MLP neurons of a small language model. Each row is named by its layer, matrix (up: input weights) and neuron, and shows model dimensions 80-207. Each number is 128 + 32 x the weight over its row's rms, rounded and kept within 0 to 255. Numbers have three digits each.
Before each neuron's rows, "fires on" lists the tokens most often at its 100 highest values on Wikipedia text that the model never trained on.

fires on: " most", " ins", " rev", " newly", " cons"
L2.up462:125163094121095138097210164137137131096110195112128067115097128093147151115171124141099124116124119180107141130104159115126150135170153123112130166133159118099173119162121181078117163145154139168112160078100164190162079139090193133158129150122085102153059112161116194120115143115108149152096072178087022095155124133121116111121133075096098115090101134042142164136122182137130134131126

fires on: " co", " re", " inv", " rev", " conv", " pre"
L3.up418:117194141167106090107213189114126050148096193153136107101103111077131142112176108153130159085150142102166105116140143094088111159126129129109113097129136106065189093129116125125150155142163095195143151061155106190140092153145123116155184117161119141135149136165111140185148129128115146153098064183197057144162131124093111133217134123147091106101135133117123127134117128195145142079107

fires on: "\n\n", " is", "\""
L3.up347:111134130122134128120154127119200119145080079202161040125078122116120077121111143104173083203122097154193130090160169061143138101155147134104111123117100082047111145124094171093157081117085107122121085123109135112155064115103115079132108074131118048072064073113164122142066134082073106129102106139101140125104088132146140137158203082098059185136111139080121132126134128172125130135146

fires on: ",", " of", " to", " –", " his", ":"
L3.up61:115113106063107124102133118116131189146133045123104069128103118089059081106140118119159106139138061144105141118097132141096082145136154140103138161110142071175102112154166084124110163152119090163210137164130079101065148096132161094161066169111127075071190097102140124111146125098133127100089125070143171082122150132049186122113105121164150101216088127125087149113176122137178115166131

fires on: " Ad", " For", " Id", " ad", "Ad"
L2.up47:118163126129092108077200165142134157118083128174145100126103109093076132135123118164141129086170131098062167047127106135164116077139162116088132120136108107134192111151104151064099136132159120171079136054113084122091112186158136093095133125095109061153137123181148105119146136091148147172120103158182096153139120119089121137193143100140072129114081146077157144080110181156139155073151

fires on: "\n"
L3.up955:173154103152121128119118110125173109090128112120160138112083127120161151100132146081192061115154110155078143102110198157155127149095056170125146088113093082117135167180158142127134138132185151196090167129132097157165164144106088138078100198106119127121126174134122146088157106161122141126127127169077050088127066125164109130155090063152185151069173110098108102147073158144109139152073

fires on: ","
L2.up306:151192095185107102108105103129191164076136094121112097130037147061124110114168112139147182145123078145139102151144143158106123154100093158119121099117074072093108140072165119089106159152142146164187110179113080078124141153094092128103021123091133100076136158139114156141098126140199135119112128124126120085111075110115093128106106094160126163064128160122134108139078108170185131135106

fires on: "=", " ="
L3.up428:121128168130122120116154147123171150140102085176118095089074123095157113119124137147156092174106129110190155098135155139132144106147138173106125115103092118129175078110132169108125099138082112162177120110121163168164099130057120086168096070149118059101131109134138066122057158126145111123113090129148108109110173131129119107159137144055082112103124143057158122110123170158108136023169

fires on: ":", ","
L3.up747:174161086113108111129106099132167100142133093140114131136138113118135111147118112084201173177136113120155098119163109104178096173055124143144112126089109111088141159102171142080093232151143108143124154101145082116134069127175116096109086165065141114132101115130131103137084130134171138118152143098169124068152116138121146121135099152140164120120149143148147129141149147154192145157158

fires on: ")", " ("
L3.up17:160175094136104139076096131120180090109131148150127091137066125108112109139147131077138098185110148145073185101088202147159150110065127164112120134142131094086112143156152135125154106156165158108043155135136082115188138142113118124105119173093125123154051102134081120112137082103137125139093102129105088169092099123119147121116146035115129148107151115048085122134081155161182147114133

fires on: " and", ","
L3.up739:153157120095114150099098090114174127150098125148107080148153078117102130153146110085128144157104060144135093145148094091145094152146049098134130141112095044073094180102140107096174221131127156129035155165191053144156158151093092127129079190102118060146154150149094125083096121101150127091124105131101118111157106118088087122141142125133155078119127132088103125126110104148155154143093

fires on: "-", " medal", " Silver", "age", "ed", " Bronze"
L2.up448:111168126140098111095205135140160087167094127129074110177093141063101128104136123181118140145154094107181118113097086120157100143145137106116117121116150135093122089070092096115148157127158108137175103121146150156100071209073154128128144126132133100059145069158161122115117125145155133131116164113118082202098055137122121163193123205107138146051113114123121132141184155089118135095128

fires on: "=", ")", "\n\n"
L2.up161:148144163149114146092109163107196143115105083155120082109138133106186102135121129122114125192149087128218128090150100116135120132119094122107111106108102085113147088109126160124053130130128149120182141152124108072159097156120146123162106150170123143062137118109126082131022138150157117098090133079135130114131145136091159113165113162071127119124129143117102117138180173143145136090137

fires on: "-", "=", "the", "Pre", "|", " chronology"
L2.up764:119144163130111134091129140094131153113123129132106061162115151091109162112142117160113131161109094126176133112139116014175154103078087095105122156127115144092133118094170153120102186137152145164172105082091151182171099157092166170141119145131104149080108107130168126127117152119141121167090147169151105094117145128099136178216121183105056172109105151152148135063213116150141096086120

fires on: " from", " for", " in", "="
L2.up434:158118103098101123090209126134174097151076173159121065118127138067124143146120134147126113166120107130154157101152113074167097114142176100103127163114119127124168111092166166056103140134094067194134082055100173120183081134087095115190135097177132086063119145146150094092079146127166145159152104120167101174127144128117190132130112181122117150122125122143182141083179163142150127121092

fires on: "."
L2.up777:164071148116112135132102119163146138152078140172140109118152118116140105131154114113171060166175119119146090103142096098124066155145067224076114127126107181063130064158164134120145121116122082169162118092071119110156096121132153154148195164151124129124167084125142134066102088142178144085152103101139110159123120140148174081208109116169114089135136142133134122098145160077160152105113

fires on: " the", "-", " @", "\n\n", " \""
L3.up676:130151140149144142115150150100178129111142175187124074100100117082105155153120140181147198151155165101137147100142161089123113122141145135160128117134115168106150158113120146111112174125119069136138099168066168128088119154100177114152129103136116080148094133121141071147068113111138128161099073095126133083131106117046124157161173125173051133088076156126117097139100118211155154110195

fires on: "'", " and", " made"
L3.up448:161076129103119111130149096169153118110125140121130124116137135043107089102160108094193167139158077126156164125136104098087076187107177113095135157106136072124153131113099100111166115115103151108165106144166186076107121131085139114144227096166128086130106126121084065163155093123160141122164154093124133152105122158100076158113088144167144129188133169126151145080173181097146132122156

fires on: ","
L3.up729:137126116120116114106105107116184145056154189135114130170182108115077133134143137091179151141137122112087135133172121149110086176116086125145128163122091091111097165126212132131140129136173178136069198115107061164145111159143102091105146140071117076159116135149102154103117114082145146059139109100112129095147100127064134082158142123163124120099106116103158116101070087157165121123115

fires on: "."
L2.up463:129138145154117140071135147131190138139071072115120039155129129102140133130131122108175070178134090116207074099122103097120073174149081130079112151123111095040122083145133126147224168123092120151216082132102146132146064158138142127168137150133129106109147045115163149106112132130175102146091147127097102108120123125108141135191142108148143121129122168113154120086173129083150131111132

fires on: "  ", ",", " is", " a"
L3.up199:173144148109129157120092140111182101120084114123097141149142103142108070112120129119128127104146142118203125120193140137183127110110149084140127111136082098156142120109094170080126210134097107112208198143087065146109133127159118116141139087116141056142138138157138069134159140186091150201086158133144125060149100115120065076122109154104115124123110174097129103130085180151134152131097

fires on: " |", " −"
L2.up692:163154190112089126113113113135135150087109083075112138138149119102145103137154040144174103115153165096106091061069125164143162124096126103127101109102111144102138097153150106123118096145146122117158095119086103105070111219137165151134177128130107144167077100187189091153126121153143125167185156140131129083101125145098131086128155161132096158098092132130101113128097092144123128032126

fires on: ",", ")", " ("
L2.up159:162168135110086122114130163116182107156085069164065071129119128099114124138148085130207123203145112104133116087134079120178113140114106117088099126118112084080132131146093143103084116148081175114193133110115113064110085151098121116136146162133101100104088132146126117135062135133191106161132124093162084105106142137123108164116116135107143110119136165060147133124165140138201166114095

fires on: "."
L2.up899:116083147118119128108166152131161121167051141118091079157136139087153094119111129143176107138129116089205154112173104082116061119131105135116108122127123148053117109130120131131137144128081098160186075077108181121178074125118153134168148146151131103070145092129149134096103131123129122132106102110176103161130143121146167162170158138101088133150136178107155122061178201111145153048133

fires on: ";", ",", "8", "5"
L2.up952:162152154128087133136146111116182159157127112136102117176180142146140100088135148136188205141086120103130136107139131176119137191032074085134117144126106066114118150020110109093183156112121157065135114180085107136085143190107125100097086150136125136100145130127121164139096134100211120077125196099099109106103105091145087156070180128159152171135121152115112128084109170092142112083138

fires on: "\"", "$", "R", "(", "H"
L3.up888:118144157102113133138167170140144155147125081196135114127133157119100107074128149090171075206113111080168150128132104101134169115156109159075098159142111147022126107081097111143174134131131145123103063116075131136158164189127174160126079134133101068122147055131178137080098137139124131138111142179161159155103174133117136139147182118159078122125047107131128132062162098111146139105144

fires on: " =", ")", ".", ";", "="
L2.up772:199132130109112123124102126167143098098104094131109101115120126089135113120187079083240093183121134104103138090094158130162127160055074123100092137088108149105132122171199150119136113167139155151200136118099130119097174114090078095152125208162079106153084102188103083133115080102152123097201077064117089127104093120074081103073160090167121122110123144118120152151104138133181158082151

fires on: ",", " are", " is", " ("
L2.up270:141128113138113136123098112089173143149159145165141120144105091136163108138141132093140169152076138126119168120126194161120140145126116107131150131134082048152130131134106158091174142137138153148111154063120085095179093134131099060103120093112114116156090142125120085055169149131093154171067065114118130067140073124061096035133091018075120047152137131091118131089044178157157151128123

fires on: "=", "\n\n", "-"
L2.up108:123160143144130133111132172106186195142125111166128076111067148066102191155118147144118081205148114117177126094107103155121119126084107161088110127120108126161076079120182091122093165135201063129181111164118143120137076149048210161157160138142131079086132128129139109071017141138178122106156087123144146134113129132125170132158150169099127139068117137114077128180186173135149144112127

fires on: ";", " =", " chronology", "W"
L3.up19:186185182115140158096163114107161143121146093164114015138065138078080077089117112125178088177102129128182192107148190093118158095117096126112120096111105149065125118115099154121201106139072130102122100126103044122135114153101144128109130104114124123036081115125128121123107095122121113088150125136136090086127149134151117185106151099090112103172108153026108123143153115138142161055110

fires on: " in", " \"", " for", " 2011", " on"
L3.up120:151103138124116129109223175092203164115108161210149112118112152077123151123133132160153132180159117122200200121174082113147101145117155166116126111124152157097158113120161128118121121124141145100126134086071218167106069126101161116149186090149140124113106125138131121105042135106177125130104155126141159196107115109092141162167200140110150164116093115118037137076174135148189149119104

fires on: "s", " were", " are", "ly", " was"
L3.up931:169162079145134149125127133131156104111090083110125100132165079129208187099166116132112146128083093176179147157133191153132120141129108094141131174111118073142141165157148118156201119136173130193147090141118156134133135160076086100147100139102111107149130111134173195104142137125075133140123117121086124111094126131144098063125120039147141073135144127098100144136113155123177178136136

fires on: " and", ",", " came"
L3.up786:162113117116147131110094104076190117091124138107141091094120115068175083103140137057145103134108074162117180106112160124137065171085088130149131106115157071125182132112109125134155148122106167125154147164132144098147129119148106103142240106125147164118056147123105103166155098096102141119148119135107077102118070132102099140119074092121204102221160098089125102105133181143152135129142

fires on: " =", " (", "\n\n", " album"
L2.up314:166154158199138147098151094070188132125085085168104086129103141113087106122135121115143073202102132122140133096158157094103087088100145147143129108098098124119180149098130196124138107137052128152126106096115098080133181165114050093084148135180114063082131083123118085089072098118140115080135053094159059101126125129046140169106114108146137079194126123149073130147180137153109125114134

fires on: " conce", " which", " may", " expl", " Website", " chronology"
L2.up97:148108107094122162112104124050120144113109087126136056128155132128105116113134111115147097201103103153147213095175172061138060146097066151068148163088160098115191098120185126083123174151099169131121122111105219142164113122107083132123191127130109101127072150136154102131050080080138137062138144120109156148140153112138203118104104100127143134173139146145105145120147135160193149096181

fires on: " |", "\"", "This"
L3.up432:105097161137108117101091140126174149096131121164124083174084084087137059137115137050158079132106122169147170118149139107143126134102106145106127150116103108113161089168110088156160121131090131125185083123126095153139131120122154095104099081101129114147142059130153095091114119085083116116132138120169160122123087135074186089147134097161077151186092126100101135030141129157140197145129

fires on: "ly", " only", "s", " also", "ally", " directly"
L2.up230:130089074095115126127110123125149090141101154187142103134151134118139204086177123073076093186095133152152203144134112114176184140130153124134157123159129097163117180134124155074142115136181114098116077122107148160174126141096131126131106087134107067137121110124136188049115153120081133101082152115087132183121095122140126081132175093125110080092115097070064161100063149161170142133104

fires on: "-", "–"
L3.up838:125139210137114100097142111156165157153115103075064091138110141086129148139133115188138146166129107128176061121127147074173107114076148164142116110136136122118106107089108088067105143140195070120124051167142143158108126155143188141146139195163086145081191118161203155124140121178145132076108088153102085112121120162099093145140110154186114161110087165114089149068144146115156100117114

fires on: " |"
L3.up443:227091094064119138122094073164147067123122133162061127168180138136172119138184105149111184118139172141148102118116121151134175160126085118154140095107129138119105158110164199149146129127133140164107170089064099120083091146094112085115194142116127140162117161157115086155110104084192139123094107146069114125167095149169100132095102150164183158112138183126092095115092129095197139000168

fires on: "="
L3.up131:185087088127116132127068089161179135097130173112126145104145089177113084119128127094178130136108087106093147130153174108148160106122066171140121154130103074128132134150150203132134136154127079101089146066132106129146140142074097086135141138079082145179069159155109094065074129182147131111169096110114058118176067142111124063160073071141111090128120121161179135153099141137142135103142

fires on: " U", " St", " Vi", " Pe"
L2.up745:133179167176120123112202175126111175112141129166148125122103119135076129147121116178136145090153118102137161111120153185098136136131178151147125105141103151088205122075116127120120132122165107095169094068065113107059117158169091071160137134125104109129097129144146141159132106100080145208055057140190115104171113132090096163128065105163127091118104195122154147112079149185118130125126

fires on: "\n", "."
L2.up852:207143072116122129114118130102193124108138135117131114133132136037227174127165130107177179135180105139092154115102177183123133218040104188129126116126167122161170120161134116089118155138189108178142154127151151100109090134132125153140192196089093173168088138142087117128134112141136159128128124131107061093122107124148098111149087097159146131112145143079135115136081131086169154111147

fires on: " |", ";", "\n"
L2.up934:161191131141111136115125078131185098085152131141098073085104152119181078108148152143195148159113126160064190119096209162150141138039090163115132100151115059169131132121123116113189146105127129171150124163152093139154170147110122092074095086126142137099094150150110198120115087107164129112146161142066104117113065125164096110127047064151180117104126123053119116109061191208127128095159

fires on: ",", ":", ";"
L3.up541:144165129159143142103137167113255170068100118141104087154107112088105110149088146148165169184123189139157093139115133112150118110067135131116124114133103145077161144127123169134064191127126101068154180141110115122107108122110150138115150125117149056192121128131176104133138114171091144127150158148138152082131080107078170130136108146129156138096113149154132115149084205196179136164109

fires on: " his", "'", " her", " on"
L3.up70:193088118133115127094115099164172103098148136118132095120114128048139116100172127099194084120142102129118206103103152109156068182072127121140133123117086102163149121131172163114095139127067168189203120145117137071114111116082109111194169111163129105107098141144112116109159113135160158126106115100135120147117115142045125148111064131133154060126128115074136125097134194152152122122115

fires on: " U", " Vi", " Pi", " Pe", " Fu", " Gi"
L2.up886:126168159139112126078184133112134175085156120165139092128111134138082146132142121187141155095157148094121189144141142190093108127078185205136124159141097136148135128110139118097156136117159076069156105049061147120110151197137088058153151171167110123150069113144104119156093079117097148179095084153164109139164122127137146162139133058141092088126120188162130138076065167200133138116149

fires on: ":", " by"
L2.up499:182078130101102123105119119125195139154102106185079086105150117079222107124125095127161119189117112139172105118155094101166156173089175119123093092103122090084145129116127196119117153149113140163130127103162155163117115137087047092127101099109107137099096093135163116100117124145132125149108079080166114049149189135150114121129122162110127102122134161145125130137134143112138138112145

fires on: " the", " known", " of", " in", ","
L3.up441:122148187106120119099198123105158220150128135181107103149112124087100095128084114130167100151148100143163130119125131040116057166142167173133130128132134077118165111146136107101098138139155085118077123110120128160073112129188175075116160119117136055072125026106185114067069133124077132107138112090164155129116119120088172111150119149112073137141104163164100148064158083152146119154079

fires on: " =", "="
L3.up594:184148117097111129141120109146173063094084108109102096102115120061120140112153113120178068186119119100105145070095172125152171101173106186092098159133099073144138115152139122122129113134094177163138156090096164062153123133061121113157122152154092059148052181158117067122122069124116124139145100093127067147108118124174120117117076080143120103196153128040125140143117126131157130057129

fires on: "'", " his", " His", " her", " Her"
L3.up508:120119131136137095139158115168148152095114050133108086137110149095066059103125131148171123134194085130115202070155140106138093158038093195115132128161162168160152093150098158113102141150118108116176098167082150086051141127125159126114146141106107064058109129154103122152108097109200136146146197115134121151111088163107103154126088129173117165167108162104101124111167141157184125108131

fires on: " may", " expl", " conf", " comm", " suff", " adm"
L2.up460:138099121076139153127114137108137089120102115092131094094053133118135130115163121131131154138087101141117174113187138101138104129144100153100116138083145095078192108119105117072085179149081182143182144117120169127149159121072063096186181174133116133148127176153093122100100088137169158131100127144093121147174138096135141054095122084113172145144135138080123159164083182124242145104087

fires on: ")"
L2.up292:199144120096093155107107120099152072132099127120054126107154132158121120105187096091176141215130157143105139112122120115195128114111183086126100121117117123109115202172089160075128103151094154166114142124134117051111154139126030092121115155135083122126039114157101096164123115134181137100093121068092042129117077123105084147098122102139118120128144080087104146084111153110202123097104

fires on: " |"
L3.up203:230088139074100136130140123164145143123101146137051099151167136093141074132138094122171149150095130087150133108129107118141167104078132095123088130116101126094140183145142149101113115141089171080073127090134077113136086163135093093110165087074097166122063151155131124137124126152167127126128141127117066090120165126155116098079092121141133179136109143108099120115059162129176128048109

fires on: "\"", ".", "'", "W"
L2.up465:160159083149112110106124161161137132113153176097153088079117148105129149126172122113183125169133081166080216119118148140099130189131144205098121120141106068127104196170178138096161135149141155150140141150111176109120105119096132100205102158099115054165078131113116187107112129122180142093100122176095115127134137133108127150094098076152163115105119130070097134055125204177162129086113

fires on: ","
L3.up306:112126134157116108145122154114156183101079078126100106185131100106164148084135122129129175106130189116173094095121187149122126132093076122120125108089098123085133181138076145083053104111105122108187117119062105096101101148056104085062144150119135118169142138124150140132159062087114128203074136136117146111185075124189119046109122119140140159038116148140154110145095214167154163118160

fires on: ".", ";", " while", "\n"
L3.up53:186160107108123139082139097114212101094116147111167083147103139092163116132134135109195135086118095150084187105076183154147127164120124144160148095117112081121165144139127126085172123140139145106062142171094082123158145135067123107097120138110133121103046160149124186092135127127110142104157126167118075102144112134129092106147079051149167151134156143040129115100085187165133130114158

fires on: "o", "im", "an", "os", "z", "al"
L3.up445:082155089166126084111109117153120121100149115178115143153086134122148126110176127153125126148186107050107120105121112188153053162115118157141128095123115156145107193154132125161120166137169144217166178150097102108115126143080142104110118174151118116121173103138118149113134092185139134125075074187100128163110074149170139109141149056165092152121096127068103121108141154123099165074114

fires on: " |"
L3.up596:190128179119102125132106110092163168094084048129080128153131141103161131067142087136135164127106168143151127122093107156139207153047130144142112130141081134127177127108148145118140145148110127105140108094099172110081090146042207123093142102155063173178149139187104054088172096130179141133133123116163113146107075142052098142131201171123124143171100147136074099083110117106140127096120

fires on: ".", ",", " as", "\n"
L2.up536:098087147171141140134119178109202116146104131192135100136074114086191095118108126082166073203146093106148113097115192154114071178125091159077124044118098117122136091161080110122153145116100103088200116118093161103174111132124163167155179114116123060216114096122141142120105128145124110132146147110159097102113087131093149134136162102218136184102102126083173131090138129156125156128157

fires on: " an", " |", " =", " the", "'", " chronology"
L3.up575:157125196106107138093132120102189142121111078146061025105109148071117064118133119134185086194105142106143159096126087105150087135042124134120118130135135174120159121108136175106099155139114146116164146149098181139137120129133112112143128123159147133098115125143128085143084123089134128099093142125146148122118099112099133209135158114089114176143082215080111128106143164184171132053147

fires on: ".", ","
L3.up866:107174077132089106104131142136162096126101143179132082161121123023141130106170108091205129162106137117144120103101192139139095182169136160101119128118110015105137163164146116136132125148144202132166110123123169124100082146091125104146091133116140017137041111148124128126168126116115123124162128082114098103099099127011141120105158102146172114130126124095124140079125144117160122139100

fires on: " of", ",", "s", " the"
L3.up466:154143080101127133136193087160135060128141082114026072108143100048117156120128120143156169231101090122127103091136183130207093167087118167127127120110119125128125149132168164113109122144068136162177198091137125113142104101157110072085135113064133106133105126120137168100114118132127136082136133121093104097143082167117144136113072103163076106164128137124156133094134175133162116132123

fires on: ",", "-", " and", ";"
L3.up338:149134136118117118113120130097156144149152136154131080147108128164151142132132141137162183182092151091080112125110073157135107160108096118126115155134089102064085224109162089107193169110164132102075198121125096151088124150120133100100118205090138112111122121115123155099079103101205145084155122133087161136118131117150172133160156074173118151103139119105123132099082169121218123130183

fires on: "\"", "”", ")"
L2.up122:127169106112116126110117135142168151112152117167152111125125161135059107131123142089205121212108126180067193141128166136122197164070124213115125111149122071096082113104144133115187084136190185107110092115139153169139146140104109101108098100088124103085086131122124203064125124112156128080148153101103109106124089132137101126083100096145135157127126144076063114095088160149160108155131

fires on: ".", " f", " so", " dec", " l"
L3.up142:139086157138083157121103160080148112150103147112118067157139092121179154131186104090179120116134151141070165128109141116105099193140035145103130115099106094140164087178100140144167159117121138178206128102101164152165103155125148156149167118145102158184100143112094143139119090121159138165087065079145097087145132122115154123193154068125168107061137158121149109092139124138143163128156

fires on: ":", "=", "\n\n"
L3.up475:136118159108124098055169104175159172118115106168134048082079128102150107151105128075157129149164114126139141060091150079107131117090166130080102097123110112116082136166160139139094103113156149099135053135160148087101120177091111072130084091151117041096102082133177098131079123111127130114175109110123130148109120142145169150182179131119106115159079169138105121152132133175114135135158

fires on: " |", ";", "N"
L3.up340:211127148097089130088101157193164132092147088132061063125136147080098111122154105164187139202119136102130087103100109125170190149076103165110102130120111141090115119141164108102126148128150131145062146149113134109075076170134135134146109109143112160135117143166152059143111091099215124127168137161126138119123061136139100165140119139140119102122098193090130109120105128130168151050139

fires on: " and", ",", "A"
L2.up192:143100120061101129145141120135157120101154176242108131141140108058072116120149129148129109176116101146114090155181107159147118103171098122139120167134075118135130159085101123083130130120200122134077125120083081179136120123140106093122119113121140078071158118142128066086133139087058146048105115121135110119126102117089104059126090117156070162187154123115145128052092107120169145147126

fires on: " ins", " Ad", " impr", " ad", " def"
L3.up640:163120147127121102098197115162126159087131090082061145130077115123115102143126114172094116087176125119122115097101104147141073136087157102067141138138149115124163114177164113067082233123145167144146165053112103104110135182161167117149133193099116109181124118158130087166125138093125147189185069165148060112088124126107110115134118131150155174094150152142153145120116161139118117165051

fires on: ",", " such"
L3.up746:151107099080113099123133136090151106130141111122122123133121100088220072110130121093161165096095064146149185119130136162104095206122137141120121128125141060183167101147137123113177105144137214099139137120129135099133131117118088062140216072132117133167135135122123148157155117071083149119156077083116121080106068126066138070131113083091146115173162153119139140103087136162182156150162

fires on: ",", " ri", " en"
L3.up290:085165127183098135126166174095154103105088098144116109205120070154121136122178126143087145100128154170140113140162192140143062121127095120108131119121121100107158089103086149076084156129171159119148138147090070118125147152169067076126130159099130128088143122155145135145155124111073149174076112129088144078129097112111097058139097109139134109052125150130139135151094156156163154116065

fires on: " (", " =", " of", " to", ",", "s"
L3.up855:153160087104131130116095094169198110144123098162142100086124099160088187141168118087156069199124048140132119133127161109193111106139134154165132151117103038103081129174145173103142176111115114116114135162145122161120140113062099142132077173087138109102114131129122107015151104184172130121154123080074112146116023121104100084099125068141118104131123083109067119133089121124144148129163

fires on: " the", " his", "-", "–", " to"
L3.up37:138096130148099135113147120142189125143156203141156108148049121104125097136111128159163132143102124137103160122048144129120137117161156200122155148150128104147123141134207157133147099154168098110067094109110121070127129131084159116134131148128134083150112141134123103075029125135134134099176120131115120124107099121104160158183083079163116168076103104100116138129049145158162125144119

fires on: " =", "\n\n", " by", "=", " of", " Website"
L3.up396:150122140136118125100163153076176145113117072166103120122104124079191092134110114118134095193131122127221110126126091134112135112107167128099107119119116132113148100154171142148100109117099125234190124127154181128138093103056135149155141099188119085079164113124121068115094115128089117104145076115207084074104140144085162104133153167056088129149113126152052104162186117146133143085147

fires on: "="
L3.up919:118122093108109125142156052147119090127142169138152130131149143103138136137187110104139091168091131147084098140131152063150135076164176104132124178117128142152127161112177198141146079163120150135095180012161114116186101112178104041179108070115102085105071160146083106101122145087084176114096120121084138154165144137092185098130070088085117143154153070137179152119129109114113135122088

fires on: "=", " |"
L3.up504:144090101084103139104146109139168101108138133188082146118175104121169144122141092156127089147094152089147082138093126113163167096145128179137113120132111074145102119155193245144129156128174095117047129066117095127154059155120140115149092149130108121137115126152168088078093121178116151105096088139140112153156111142142107080190091132184100091121125129172094129110097106127136124095123

fires on: " pro", " to", " \"", "-", " With", " In"
L3.up414:127096110138133120093179094122222113067128196148149057139079109086098118151109137171141164123131158127109161129066103155108087147112174129143132177138115149114140145140137157116118177121149073117113113116105172155104129134093122140123135126155134062094092135148152110122116138125075131154088101105105122146082095140106185095202097138127147203065129161126114120098129157170173140156132

fires on: ")", "\"", " (", "]", "$", "}"
L2.up66:152145091048086126122107112122115092079124134126111152168150121107082129145192117110123105175125135143118167135133154139163124155032157145097113139119133102126142209164158099116157121153220168092190126119122152086205151136165092110140134187118103121154090094130118126117115130104031136145143084126110087118112066144119133127116163073118147135141155141124088138040119135121194159137139

fires on: " a", " en", " int", " co", " re", " pre"
L3.up297:134153111152097116075178137134140102155135191161151101121075094060128110127153117176129128093145142108097078082100147150118096110140118116123129126138098085130175149086119088077146204114157080122128230137101043125094113183137205089184145143134131067187110125155110105138153158184101150181121180159126099157149169103087154154170117144136099138069112124090180142110085145181142127120142

fires on: "=", ".", " ="
L3.up487:183077122086101115105078084160152130082107123135122111118159088112172112138148100113182129127101141144119094138112114084140132137083083186131107163108124111078178130134183130118151158153189078187114137048120086145116118136128102080154112155100116147187132139131133102069067112123152127125172059158152112122153130123060180054171081059178109078110132141153153136082072150111206172105193